From a checkpoint of a small transformer trained on Wikipedia.
Size: 19 layers, width 160, 4 heads of 32, MLP 320 SwiGLU, vocabulary 689, 4.85M parameters.
Architecture: RMSNorm before each block, learned and rotary positions, no biases in attention or MLP.
Training: a variant of Muon for these matrices, 146M tokens.
MLP neurons of a small language model. Each row is named by its layer, matrix (gate and up: input weights; down: output weights) and neuron, and shows model dimensions 64-159. Each number is 200 + 40 x the weight over its row's rms, rounded and kept within 0 to 999. A neuron's up and down rows have the sign that makes its largest values positive.
After each neuron's rows, "fires before" lists the tokens most often just after its 100 highest values on Wikipedia text that the model never trained on; "fires after" lists the tokens most often just before its 100 highest values on Wikipedia text that the model never trained on.

L8.gate130,271,191,207,173,274,240,154,226,210,174,218,226,224,216,203,144,219,230,186,271,163,240,221,176,202,191,244,236,198,161,196,185,154,136,246,199,191,188,192,166,190,213,240,218,185,271,269,200,232,187,178,248,192,236,244,196,199,235,258,212,123,246,194,210,236,192,133,198,300,220,184,177,177,161,213,208,204,249,259,192,285,199,282,203,164,260,188,235,116,200,210,200,216,167,184,203
L8.up130,210,191,172,187,224,262,181,149,232,204,222,202,220,265,191,92,212,238,235,263,228,284,228,175,182,163,249,206,203,228,259,235,155,114,270,183,220,245,212,153,214,214,213,200,196,230,217,179,187,206,194,216,228,215,152,228,176,191,195,174,166,257,269,203,236,267,204,176,273,186,217,202,130,194,170,139,144,227,212,180,228,167,249,249,266,189,196,204,189,254,291,313,135,195,225,237
L8.down130,250,247,210,233,234,151,270,278,171,238,156,182,218,178,224,178,189,199,183,289,194,151,175,188,293,218,266,163,166,245,242,201,195,201,131,190,133,175,249,171,195,186,218,178,182,189,168,193,114,240,190,200,153,191,235,178,234,255,262,227,207,227,200,266,235,175,207,244,207,215,161,183,269,204,220,236,203,117,172,256,238,210,185,145,197,213,240,210,139,195,192,191,254,196,231,213
fires before: "le", "e", "o", "or", "v", "ic"
fires after: "y", "em", "ic", "os", "g", "i"

L15.gate40,227,226,231,221,170,202,189,215,127,74,189,169,219,177,159,176,242,100,198,175,202,231,221,161,122,232,214,136,139,279,200,221,255,247,172,175,257,261,180,169,261,184,204,196,107,202,140,205,143,218,231,211,179,256,195,266,223,262,212,163,228,243,300,221,218,214,158,206,124,238,270,195,238,209,160,232,204,137,180,254,245,130,223,178,175,226,257,275,116,226,218,159,230,138,186,195
L15.up40,206,150,192,177,151,150,195,269,226,155,150,195,193,223,197,98,240,174,226,138,245,136,174,155,194,231,181,140,223,236,188,167,160,172,159,217,267,262,249,198,236,223,235,226,170,116,129,222,93,188,145,201,180,226,224,234,220,263,154,223,204,180,207,186,214,249,152,125,167,221,147,150,164,176,207,218,168,190,177,109,221,197,174,192,229,180,206,243,221,208,223,209,219,119,170,140
L15.down40,253,185,225,179,127,203,152,242,229,206,191,227,175,132,166,168,267,182,205,231,194,188,176,186,210,170,190,172,227,158,138,196,214,261,191,157,129,208,202,157,220,233,177,167,200,222,73,118,151,221,253,189,262,156,143,233,172,212,196,213,221,208,211,204,247,217,251,199,112,232,270,196,141,203,189,212,205,177,166,213,150,246,245,175,193,184,208,186,167,151,243,164,184,90,251,171
fires before: "se", "im", "f", "r", "d", "ion"
fires after: " p", " re", " h", " Re", "th", " P"

L4.gate226,133,110,158,201,222,236,225,140,189,157,177,227,199,184,255,163,227,181,185,181,225,214,182,204,141,151,206,201,175,233,147,181,260,195,148,178,247,239,243,223,171,121,251,175,222,230,175,228,280,91,114,262,199,210,240,147,207,241,159,283,257,193,196,169,227,201,213,210,206,212,201,214,140,184,178,234,160,190,136,246,249,187,228,194,226,263,208,304,199,189,243,241,141,192,204,186
L4.up226,179,165,223,216,260,247,204,206,117,238,200,124,136,171,147,235,200,263,215,115,245,262,134,203,237,236,169,156,150,227,166,220,212,223,234,246,173,162,199,251,224,218,174,187,159,206,92,200,159,199,229,265,229,221,193,199,228,239,129,193,208,162,322,176,250,219,117,218,161,169,245,229,222,169,138,168,189,204,243,180,141,197,253,198,209,220,247,198,199,286,209,211,219,227,264,176
L4.down226,161,180,169,255,137,133,134,141,200,119,194,241,210,167,260,169,210,224,149,263,199,187,231,166,200,130,251,201,233,171,187,171,246,187,187,121,243,209,181,195,174,236,226,168,230,161,196,260,249,159,173,142,212,224,186,160,137,207,186,279,171,221,223,171,154,187,234,137,234,245,107,171,199,259,223,258,193,226,146,227,237,226,149,145,152,186,168,214,220,161,213,244,157,204,169,215
fires before: "el", "am", "ent", "x", "ence", "en"
fires after: "f", "c", "ill", " s", "ff"

L4.gate69,145,186,253,169,193,201,295,218,183,199,195,186,253,235,164,181,152,180,267,177,220,140,188,161,255,187,212,182,231,202,239,221,236,185,248,218,142,215,244,284,331,225,188,239,252,155,274,206,296,214,210,214,243,209,236,188,151,160,191,211,201,146,219,226,301,238,166,107,283,165,236,195,224,168,180,231,226,224,228,129,220,218,273,198,254,182,193,235,211,182,258,163,141,223,160,158
L4.up69,181,184,241,186,107,224,184,249,129,247,193,246,235,236,161,188,145,196,219,211,225,191,258,200,232,209,208,206,188,213,228,215,170,227,223,220,175,166,256,248,316,183,121,235,252,191,222,150,296,266,327,261,184,162,188,181,205,217,131,216,239,185,187,216,249,263,216,170,268,206,248,197,192,213,169,191,189,210,182,196,172,130,253,194,236,211,191,218,206,230,249,173,147,255,141,202
L4.down69,170,191,203,195,200,155,213,283,197,195,138,158,205,128,194,224,160,208,210,257,166,128,230,167,190,172,297,231,211,186,273,182,168,175,230,185,182,206,187,256,251,190,145,203,239,195,156,200,268,243,237,214,297,189,229,164,163,186,144,195,194,126,243,198,311,234,238,174,244,194,344,146,159,191,232,189,219,213,182,230,224,205,271,196,169,238,215,217,196,212,266,127,176,154,182,169
fires before: "or", "ect", "am", "er", "ec"
fires after: "a", "e", " pro", "ub", "an", "en"

L15.gate277,243,275,211,235,173,141,204,297,155,259,279,212,167,164,206,246,199,236,190,179,215,78,194,189,204,222,186,205,141,179,222,204,164,239,312,234,151,173,166,247,223,183,208,157,191,208,152,202,165,184,208,217,227,180,242,230,169,205,171,196,142,118,243,191,171,199,168,201,227,279,205,170,272,143,226,182,163,209,248,220,167,217,236,166,205,235,201,181,246,178,154,193,175,251,205,168
L15.up277,139,257,211,219,154,118,229,199,153,178,286,204,199,136,212,181,224,132,238,220,223,248,178,129,218,181,218,187,233,222,169,166,289,253,223,187,212,225,205,189,129,207,214,226,178,180,193,200,235,163,249,157,44,269,177,252,116,170,197,197,221,248,220,225,174,225,219,231,134,217,247,176,170,164,202,177,238,181,174,256,180,166,195,113,195,217,165,232,172,229,125,233,248,228,228,189
L15.down277,194,207,228,257,172,200,154,231,276,209,199,159,180,239,185,218,204,237,160,278,216,175,190,170,145,211,141,127,280,228,259,258,169,202,223,270,117,273,226,211,221,161,205,273,218,193,204,226,146,180,209,205,150,244,212,186,156,177,238,167,179,205,195,199,202,263,244,225,162,196,207,205,192,141,269,200,240,210,148,193,238,149,217,236,195,123,217,200,218,228,244,169,232,246,170,237
fires before: "m", "t", "x", "ment", "e", "\\"
fires after: " f", "ep", " comp", "r", " o", " F"

L9.gate36,187,226,163,201,239,135,135,210,173,181,207,211,172,223,146,274,210,231,170,265,253,219,102,240,259,229,186,198,203,191,246,139,207,301,283,266,184,232,171,203,139,237,229,216,195,212,228,227,225,227,262,170,207,230,207,223,144,185,238,196,126,238,260,164,231,227,229,171,222,208,189,320,180,197,269,223,135,224,230,218,214,172,214,182,123,188,190,238,140,230,244,217,191,230,238,247
L9.up36,113,217,185,161,158,201,212,193,148,172,221,109,208,232,229,251,186,158,207,126,221,228,184,233,228,261,190,164,237,158,277,158,198,163,233,190,187,205,257,191,206,144,242,192,162,158,215,158,160,256,161,166,160,168,222,255,96,175,235,262,140,287,202,228,136,182,173,229,191,248,232,215,215,212,166,212,226,124,198,280,173,209,193,150,284,191,187,183,222,159,202,179,165,117,177,189
L9.down36,217,185,262,208,185,186,116,143,274,199,203,179,167,208,143,215,259,177,203,176,201,229,186,252,130,218,185,216,177,216,211,209,233,194,189,221,168,257,161,259,182,173,187,201,288,150,239,224,175,192,243,243,251,194,181,227,217,161,231,248,228,197,201,195,253,259,227,208,235,232,256,159,235,217,215,186,124,283,265,136,180,179,204,215,247,199,215,212,186,180,239,268,241,144,249,237
fires before: "w", "ge", "ch", "s", "el", "ter"
fires after: " b", " l", " t", " g", "le", "ra"

L6.gate318,156,180,154,263,197,189,179,221,185,230,253,263,179,183,319,189,250,235,237,242,175,178,160,201,161,216,204,255,218,245,274,243,190,193,198,168,200,201,183,256,235,186,223,170,107,153,225,229,204,317,199,213,252,188,181,183,144,163,238,89,171,184,144,199,133,202,190,165,212,155,212,196,212,202,187,149,190,214,241,199,179,195,207,169,193,234,131,192,245,314,161,157,150,192,165,205
L6.up318,177,163,165,226,209,193,209,155,270,194,139,250,205,206,228,233,244,204,147,174,186,108,205,219,200,214,177,159,150,218,193,222,229,238,135,228,159,201,158,270,208,206,235,224,222,120,110,222,226,237,145,210,186,147,200,233,223,147,212,188,232,246,139,215,230,181,172,189,224,169,169,153,133,192,183,140,132,200,206,140,175,190,143,169,145,192,173,132,272,247,196,191,251,235,158,197
L6.down318,242,224,204,255,226,191,198,120,169,168,193,233,175,219,116,186,186,196,217,134,153,270,301,211,145,200,225,200,266,243,168,135,308,220,203,145,186,217,143,132,178,299,160,236,206,169,203,245,187,125,200,140,240,176,265,183,168,205,234,239,116,174,190,185,243,185,213,212,228,180,169,186,199,242,93,220,253,258,230,223,196,196,230,171,173,238,208,171,196,154,179,182,212,188,247,238
fires before: "\n", "s", " to", ","
fires after: ".", " h", "at"

L13.gate287,196,229,224,177,194,234,204,142,204,239,184,215,194,154,222,223,171,193,237,140,156,247,185,174,245,237,183,248,243,172,230,133,184,195,150,247,259,203,226,179,231,305,154,207,195,192,283,158,244,187,156,201,207,227,212,203,177,268,153,155,189,194,316,207,196,247,190,217,260,301,260,234,221,246,140,178,185,234,222,225,180,165,209,267,168,237,191,248,308,224,159,162,225,242,232,201
L13.up287,243,209,167,182,208,196,165,166,221,213,194,210,239,197,230,215,195,159,133,216,126,210,182,182,148,200,137,273,118,163,195,193,280,222,168,259,171,218,238,173,240,282,181,236,167,207,235,257,185,277,249,151,105,228,188,154,197,268,203,177,214,257,271,253,162,192,244,177,210,191,184,250,218,274,193,241,185,204,243,195,190,183,206,185,204,198,236,166,300,183,267,194,260,181,255,160
L13.down287,182,189,260,190,221,190,245,155,165,229,207,217,172,163,242,240,229,185,156,123,155,199,218,280,260,217,198,188,188,207,171,161,211,160,227,230,193,287,143,179,202,176,203,293,172,243,191,186,174,217,258,176,160,215,176,193,175,248,139,155,208,184,162,213,180,209,246,217,169,141,191,239,194,178,223,258,234,231,253,193,233,172,205,225,257,225,184,188,233,225,219,138,150,204,179,285
fires before: "y", "ag", "u", "il", "tern"
fires after: " m", " e", " M", " w", " E"

L13.gate277,195,242,154,219,167,160,167,168,191,291,208,336,154,192,165,232,195,208,176,151,232,237,194,138,235,183,187,284,197,239,158,147,167,221,175,243,179,326,211,213,187,276,212,163,107,217,255,123,173,204,252,223,177,149,192,246,164,217,212,207,247,226,237,242,158,263,118,139,175,171,232,295,222,224,270,163,215,178,185,177,228,212,229,232,208,189,213,207,149,176,232,223,215,229,176,172
L13.up277,164,160,221,149,146,128,245,202,136,185,201,205,201,286,214,266,211,298,198,132,257,231,273,238,252,196,157,218,178,249,187,145,195,215,244,223,160,213,250,175,270,206,234,220,188,144,203,252,183,198,155,171,229,205,213,201,99,205,216,194,124,196,199,236,160,199,177,158,212,135,266,192,221,242,205,126,206,237,173,192,249,222,271,131,222,252,188,194,219,281,193,295,185,214,198,105
L13.down277,217,141,170,227,237,241,239,196,208,196,151,209,174,169,220,210,178,153,185,173,216,231,191,258,205,173,202,215,226,230,226,211,185,170,252,241,270,156,300,226,191,207,176,229,157,176,157,239,145,162,113,122,191,207,278,178,214,198,238,208,232,257,207,132,185,249,246,236,240,186,129,197,178,224,189,230,208,181,130,196,205,215,213,170,145,161,253,226,147,212,185,198,193,136,276,159
fires before: "w", "p", "om"
fires after: " b", " t", "ot", "ol", "t"

L8.gate181,217,174,206,188,205,233,170,204,262,191,238,197,215,193,186,194,146,216,239,160,298,217,118,182,142,231,244,127,206,166,195,259,197,157,205,162,186,236,188,241,164,161,230,175,195,159,231,266,225,158,223,200,133,106,183,174,225,175,223,224,214,170,176,168,231,226,212,227,251,110,167,179,208,283,175,184,150,213,213,168,159,214,194,162,233,192,177,262,186,174,167,217,211,99,157,203
L8.up181,208,156,270,210,165,266,217,220,178,204,142,135,161,203,140,266,209,190,288,242,193,231,169,271,223,165,248,131,186,52,241,279,183,219,201,181,183,215,204,245,183,176,241,202,179,179,239,227,178,188,281,217,179,152,230,182,208,170,111,112,241,198,214,169,290,183,265,208,160,238,173,139,210,261,177,237,215,241,243,195,196,192,158,158,208,173,138,216,224,210,206,166,250,185,182,213
L8.down181,118,262,137,240,190,154,212,219,144,252,180,251,225,180,202,188,222,228,206,147,147,167,210,177,218,222,199,285,249,223,172,169,220,273,191,256,251,156,231,212,188,240,193,228,249,180,263,220,171,80,248,291,261,119,189,194,158,146,213,162,163,273,231,203,164,188,118,252,247,287,225,198,224,125,180,175,200,137,190,262,143,222,170,180,240,166,206,165,181,180,193,164,251,229,184,188
fires before: "e", "man", "er", "ing", "r"
fires after: " G", "a", " h", "h", "g", " H"

L13.gate245,109,179,264,212,119,184,133,227,200,162,207,218,225,152,186,182,196,158,249,245,223,154,274,185,143,129,276,159,220,196,201,132,124,179,261,231,270,249,121,204,207,236,187,229,198,146,197,108,167,188,280,307,217,194,162,196,160,189,121,207,220,213,258,177,207,231,183,176,212,142,179,204,154,206,223,179,230,171,209,211,215,221,223,213,232,172,244,167,219,187,201,172,149,243,132,202
L13.up245,169,149,254,200,178,190,167,220,166,228,228,169,243,176,190,230,168,250,242,258,240,134,153,155,267,214,255,220,241,85,227,200,153,197,220,184,131,169,206,125,249,193,166,211,170,156,217,120,174,218,212,231,204,204,276,219,253,233,161,244,135,239,175,233,279,236,197,214,196,176,244,215,197,160,246,164,242,231,228,165,153,217,191,254,253,208,236,216,230,162,169,217,209,156,180,258
L13.down245,148,208,209,229,195,200,214,171,236,137,198,186,171,184,267,257,152,249,226,227,223,230,177,209,155,173,253,191,219,193,274,195,186,233,267,269,248,221,124,182,147,177,178,201,195,164,207,157,166,252,301,290,201,172,237,129,195,200,130,199,231,227,234,208,244,195,238,208,190,211,210,227,102,251,232,197,186,215,239,215,201,186,95,146,214,197,220,165,205,172,157,197,201,233,183,257
fires before: "or", "ect", "ess", "t", "orm", "it"
fires after: "a", " pro", " per", "er", "ra", "\n"

L5.gate210,251,228,156,135,209,196,240,257,179,197,235,255,222,167,150,241,215,178,128,188,170,174,224,230,158,228,207,183,269,210,226,201,219,157,136,152,238,290,237,257,234,224,247,162,262,237,226,176,211,229,151,272,151,146,238,149,220,181,184,190,254,187,171,205,256,207,233,175,121,169,299,251,193,235,159,240,195,192,185,249,224,249,166,182,247,248,243,151,227,213,237,116,225,220,232,214
L5.up210,197,148,146,154,128,192,288,157,128,237,237,217,140,215,210,259,244,160,211,216,232,170,229,160,185,180,231,225,233,181,204,223,236,266,150,207,177,232,229,240,201,185,204,194,239,212,211,133,215,250,215,204,178,185,284,191,245,224,269,169,229,232,135,185,175,210,242,249,230,237,181,225,166,223,206,247,277,197,225,265,208,239,246,199,184,169,288,238,248,268,253,200,224,197,244,148
L5.down210,154,237,214,149,242,217,254,231,209,228,267,216,194,214,199,219,242,229,149,139,195,181,218,211,169,240,135,187,229,236,81,233,180,176,234,242,164,199,129,223,226,199,165,162,92,229,239,219,242,246,224,224,174,165,247,153,162,166,150,223,231,132,174,202,243,128,195,170,168,168,300,180,170,201,199,254,271,126,228,164,202,231,229,243,177,187,223,158,185,209,136,203,213,250,264,218
fires before: "ru", "ist", "r", "it", "oc"
fires after: " as", " in", " con", "ou", " E"

L15.gate125,179,248,147,193,205,206,221,228,139,211,220,211,230,204,219,280,176,170,222,159,177,180,201,192,209,186,136,263,153,195,278,180,218,148,201,254,185,135,180,179,113,247,238,195,274,259,231,169,220,215,217,248,198,133,261,236,193,207,231,187,118,209,187,216,148,203,196,198,257,171,184,167,217,165,147,183,161,229,277,252,211,275,166,282,206,240,218,228,186,190,204,194,245,209,228,211
L15.up125,198,156,144,194,234,103,299,194,194,229,225,215,205,135,203,178,135,200,264,244,198,267,224,188,169,170,163,215,238,175,206,200,266,207,251,198,250,193,192,246,222,227,188,157,286,229,178,215,198,157,208,117,175,155,277,187,169,186,236,157,233,239,231,156,183,212,179,231,111,194,234,109,192,252,189,168,153,226,232,214,136,201,190,196,256,208,183,302,214,236,154,217,179,179,223,183
L15.down125,198,291,240,163,222,247,264,74,124,178,181,176,189,243,189,207,237,234,196,144,167,230,97,184,257,153,254,151,201,216,242,168,144,248,196,162,177,208,211,172,175,156,252,183,140,236,225,236,192,173,197,233,169,136,144,235,131,193,271,223,179,250,174,178,119,198,182,190,121,211,183,256,199,219,275,172,184,187,207,169,211,193,199,257,188,160,238,219,193,261,173,208,148,213,211,304
fires before: "m", "es", "pp", "il"
fires after: " f", " |", " F"

L16.gate86,238,219,210,165,181,200,126,215,191,235,232,211,152,204,237,204,149,141,224,150,265,200,223,163,141,207,261,198,177,135,220,242,197,167,216,206,149,200,231,209,158,166,252,239,199,304,202,137,303,168,209,232,222,153,152,175,288,217,132,221,223,346,269,210,257,260,240,176,157,189,217,183,154,180,238,198,207,202,243,196,226,201,203,150,233,199,162,201,212,270,178,160,196,242,207,169
L16.up86,170,230,148,177,201,192,172,237,220,203,124,169,143,219,214,251,177,197,224,231,226,93,203,217,211,154,191,160,196,226,140,189,177,230,201,307,173,224,267,216,187,153,203,160,227,214,171,185,225,273,186,269,237,238,174,236,281,139,200,194,263,168,160,250,217,203,143,252,223,222,258,278,186,199,157,240,188,209,263,255,192,242,178,177,224,198,212,186,143,220,236,178,199,192,180,133
L16.down86,138,146,181,140,245,192,192,239,153,196,97,152,258,176,253,211,166,199,202,166,151,209,190,257,243,204,202,207,197,139,148,210,215,210,220,259,208,258,213,212,228,271,245,218,233,224,114,270,223,242,152,196,170,165,164,204,189,189,225,144,274,253,219,192,186,186,247,273,98,235,199,187,179,263,188,193,327,163,213,226,211,221,212,256,140,164,171,233,231,180,249,181,206,210,196,123
fires before: "ist", "p", "oc", "um", "id", "w"
fires after: " as", " con", " b", " in"

L6.gate256,248,234,164,179,240,153,191,221,239,272,116,196,184,233,269,210,163,160,177,191,205,157,232,188,211,235,160,214,164,183,175,162,201,196,247,173,216,274,186,186,181,173,199,196,198,250,200,201,151,238,170,172,225,146,185,214,193,204,311,123,193,110,159,219,160,140,106,210,212,204,219,173,245,199,213,190,295,264,229,203,153,226,199,261,173,189,215,208,168,240,278,211,222,178,193,155
L6.up256,214,191,241,149,233,172,231,227,182,245,133,198,230,193,149,224,178,146,164,220,217,149,241,197,155,235,289,237,236,185,186,233,238,128,154,218,244,291,203,202,142,165,259,176,196,222,259,271,212,232,187,251,201,165,137,223,185,276,244,178,192,155,195,239,190,178,285,245,179,229,245,208,182,230,122,184,244,237,217,165,179,281,200,304,163,264,272,220,176,151,229,155,211,215,225,151
L6.down256,161,231,215,243,208,256,170,220,241,231,225,242,176,148,194,187,226,214,215,215,221,187,200,196,232,139,129,194,147,216,271,153,184,298,166,209,148,112,160,192,153,185,209,254,190,138,108,162,276,230,182,202,196,148,204,214,246,200,170,150,296,306,130,133,205,213,180,158,186,165,180,185,211,104,225,151,99,218,190,199,225,214,242,227,156,215,179,190,147,191,190,279,167,200,235,161
fires before: "1", "7", "5", "8", "4", "6"
fires after: " 19", "–", "20", "19", "-"

L6.gate150,230,234,251,196,175,236,228,210,174,237,253,212,212,184,125,173,188,263,200,178,155,183,184,193,203,192,216,205,163,229,204,189,150,214,187,161,148,232,201,254,189,190,113,279,240,224,249,165,193,177,204,169,229,216,169,110,236,224,218,173,155,148,220,139,241,206,189,203,188,215,260,224,180,149,183,203,207,200,174,190,172,114,251,289,112,257,280,232,226,194,194,164,199,274,208,179
L6.up150,238,166,222,201,167,164,215,150,238,237,183,206,240,160,252,215,173,177,252,199,56,198,218,210,235,259,192,258,176,204,197,97,146,218,249,160,162,159,177,246,212,189,135,173,226,174,215,182,201,213,213,184,194,216,158,158,218,162,189,233,256,116,285,156,167,148,290,166,253,213,169,234,208,162,217,204,252,264,212,272,199,182,178,220,135,250,242,164,250,167,230,149,174,170,145,226
L6.down150,137,288,194,220,243,185,186,210,218,267,95,123,188,180,236,241,263,267,236,204,226,224,231,220,194,182,205,216,219,136,150,254,234,157,225,219,152,183,179,176,221,162,171,239,255,147,157,158,163,217,204,208,225,242,213,210,176,213,204,192,194,219,200,235,230,213,164,239,244,183,315,156,183,193,220,178,200,151,271,110,197,223,117,169,160,218,199,180,152,198,209,187,221,178,152,160
fires before: "or", "ity", "us", "ect", "r", "ine"
fires after: "a", " M", " pro", " Un", "ass"

L9.gate132,258,170,191,232,279,201,189,143,178,211,241,190,181,191,245,200,197,211,210,196,151,236,254,228,215,224,201,267,205,251,225,189,208,201,201,243,149,196,196,163,188,186,232,198,212,163,311,263,142,232,228,210,204,213,284,219,220,202,190,161,141,147,243,160,239,186,171,162,276,172,167,153,186,231,264,149,171,164,257,150,182,209,214,248,152,198,166,145,158,242,219,235,231,236,223,224
L9.up132,221,152,205,184,293,205,165,226,190,184,234,211,232,268,197,157,243,266,187,153,203,132,282,172,272,235,185,268,177,286,195,264,143,255,183,183,234,156,172,173,181,209,209,132,220,173,265,222,220,214,254,154,199,170,137,189,189,226,253,207,168,159,253,198,183,186,257,198,248,163,168,151,147,253,166,216,181,175,218,194,197,232,258,138,208,198,168,247,240,145,187,123,129,264,176,241
L9.down132,204,231,186,194,241,195,281,260,155,255,291,197,271,185,207,113,194,230,205,255,168,211,214,206,193,188,277,156,168,166,166,175,170,207,158,265,224,214,221,160,205,156,244,175,232,170,255,189,231,242,209,269,201,235,192,201,146,194,207,167,189,150,207,177,233,155,199,165,153,263,197,197,160,178,211,227,189,208,200,181,181,246,217,173,152,147,223,244,269,226,145,67,250,212,249,212
fires before: "e", "ical", "it", "o", "le", "ing"
fires after: "y", "os", "ro", "ic", "ia"

L5.gate261,246,150,218,217,246,229,219,245,255,204,150,183,243,179,174,148,187,283,162,248,242,153,207,180,180,198,199,188,205,196,239,108,257,218,164,226,211,260,182,180,187,149,263,230,225,167,195,175,139,153,197,222,102,203,168,200,182,158,246,210,203,163,186,189,249,157,248,250,158,197,177,183,183,296,212,164,165,234,260,187,212,198,248,267,123,203,235,231,177,140,191,187,209,253,213,178
L5.up261,254,210,231,232,294,208,172,252,214,165,119,224,211,146,222,159,173,293,221,250,183,213,205,159,158,212,184,285,147,180,239,165,260,244,106,153,192,257,234,203,224,123,245,259,198,178,218,140,198,183,168,179,118,127,211,205,102,172,200,208,233,218,129,206,218,185,253,237,186,210,220,165,165,286,199,198,251,215,217,142,172,211,235,234,183,121,183,251,220,215,253,207,183,239,234,155
L5.down261,186,158,243,264,145,241,219,214,207,212,153,187,229,174,235,218,165,310,134,220,219,192,199,170,182,99,135,227,180,195,248,83,206,213,246,297,272,156,203,165,170,210,141,187,173,216,188,181,223,248,186,206,170,199,233,212,188,257,174,212,223,172,176,191,229,147,209,214,231,169,175,169,207,228,206,193,248,207,168,169,153,278,235,233,211,202,207,198,175,202,191,196,197,227,259,126
fires before: ";", " |", "5", "00", "0"
fires after: "–", "-"

L4.gate231,216,240,180,222,233,280,209,195,123,214,221,244,200,135,184,202,255,191,155,284,229,186,186,238,235,191,234,152,193,203,132,129,147,225,250,193,280,246,106,233,191,244,145,192,197,221,310,202,210,208,242,178,230,192,115,232,214,190,178,180,231,211,226,185,232,202,167,230,223,180,138,184,193,178,177,209,186,209,251,261,236,138,195,151,142,225,158,237,245,205,99,224,180,261,235,208
L4.up231,160,180,245,219,183,156,191,230,237,212,158,179,180,179,187,144,208,231,180,189,289,156,175,181,298,186,204,132,212,271,219,230,183,186,239,238,188,212,201,159,201,176,201,182,189,148,179,82,232,188,254,218,202,211,108,178,155,183,209,236,150,127,190,222,133,233,195,256,165,213,260,249,182,148,181,202,248,214,130,217,83,242,233,180,201,296,225,186,135,159,257,169,161,221,176,220
L4.down231,158,168,212,264,152,228,254,257,176,198,223,207,214,205,160,256,172,169,217,208,206,238,184,165,184,230,205,235,221,200,201,226,253,246,193,194,213,185,100,143,143,159,185,262,159,195,185,299,160,164,237,232,230,111,192,162,243,198,271,132,226,195,246,201,168,143,163,156,202,243,164,187,240,227,191,211,114,167,215,295,262,129,156,210,301,181,193,217,212,202,207,233,246,220,235,275
fires before: "6", "8", "5", "9", "7", "2"
fires after: " in", ",", "ember", "ay", " the", " 19"

L5.gate120,133,255,148,288,217,252,179,149,259,250,194,226,196,206,228,234,188,202,250,222,150,218,264,164,110,300,134,205,132,198,224,212,161,169,222,106,195,237,219,219,212,205,202,257,178,145,211,201,178,177,90,177,209,178,191,187,166,148,252,209,187,191,213,229,266,175,165,265,174,173,189,196,171,125,195,224,204,236,228,195,214,222,240,195,269,135,157,223,217,267,209,141,252,244,225,228
L5.up120,121,236,173,275,245,180,171,180,182,255,207,245,261,236,237,250,189,178,146,220,175,175,261,178,232,249,191,193,231,264,231,245,159,197,121,145,203,290,170,230,155,154,180,174,156,190,166,146,141,288,202,225,229,156,179,177,185,225,235,149,239,171,210,126,199,164,185,167,181,193,213,198,204,135,186,216,174,148,183,210,147,184,202,213,272,104,124,267,158,205,192,165,187,242,182,292
L5.down120,189,217,243,258,249,217,175,197,214,186,246,244,250,161,183,271,180,167,175,252,259,217,182,200,155,196,234,157,233,260,202,233,199,243,209,250,151,195,216,242,215,222,188,164,224,199,197,181,151,175,210,184,264,162,211,131,207,181,229,206,274,205,256,203,226,219,285,163,191,195,221,227,213,216,153,255,269,163,203,273,97,216,265,142,232,237,178,218,184,228,186,192,159,217,192,231
fires before: "\n", " k", " in", ","
fires after: ".", "00", "ill", ")."

L14.gate300,250,215,245,266,136,173,230,197,226,197,183,180,172,192,243,186,188,181,257,114,239,142,232,180,179,183,209,207,183,225,267,210,171,200,159,211,267,129,200,233,160,119,197,246,198,130,189,216,139,265,241,215,131,194,210,193,220,208,214,195,166,199,228,145,179,218,181,159,231,206,224,214,188,167,186,224,216,146,282,269,163,132,172,119,206,109,261,254,214,254,271,195,228,147,204,205
L14.up300,214,229,223,200,189,204,217,215,142,191,165,144,202,90,207,251,237,232,223,238,291,212,147,196,252,185,195,133,165,224,246,169,217,187,183,221,252,164,220,228,200,193,137,145,182,155,227,169,198,146,228,251,244,184,190,181,213,181,184,211,187,196,256,151,160,228,233,243,202,211,197,193,229,132,255,281,157,173,204,155,184,253,211,202,247,166,154,217,243,238,142,190,223,220,198,192
L14.down300,116,129,212,129,210,246,182,231,135,175,222,86,267,213,171,274,211,246,172,186,110,132,227,260,231,212,147,217,242,232,191,220,204,225,188,128,230,121,236,206,256,202,140,190,189,221,179,297,197,177,224,153,244,172,116,192,197,259,174,176,170,200,214,209,191,202,173,219,216,215,222,167,156,195,266,247,165,143,196,168,205,177,189,219,178,217,189,151,254,221,108,181,234,176,227,148
fires before: "se", "e", "it", "ory", "in"
fires after: " h", " H", "h", "H", "el", "b"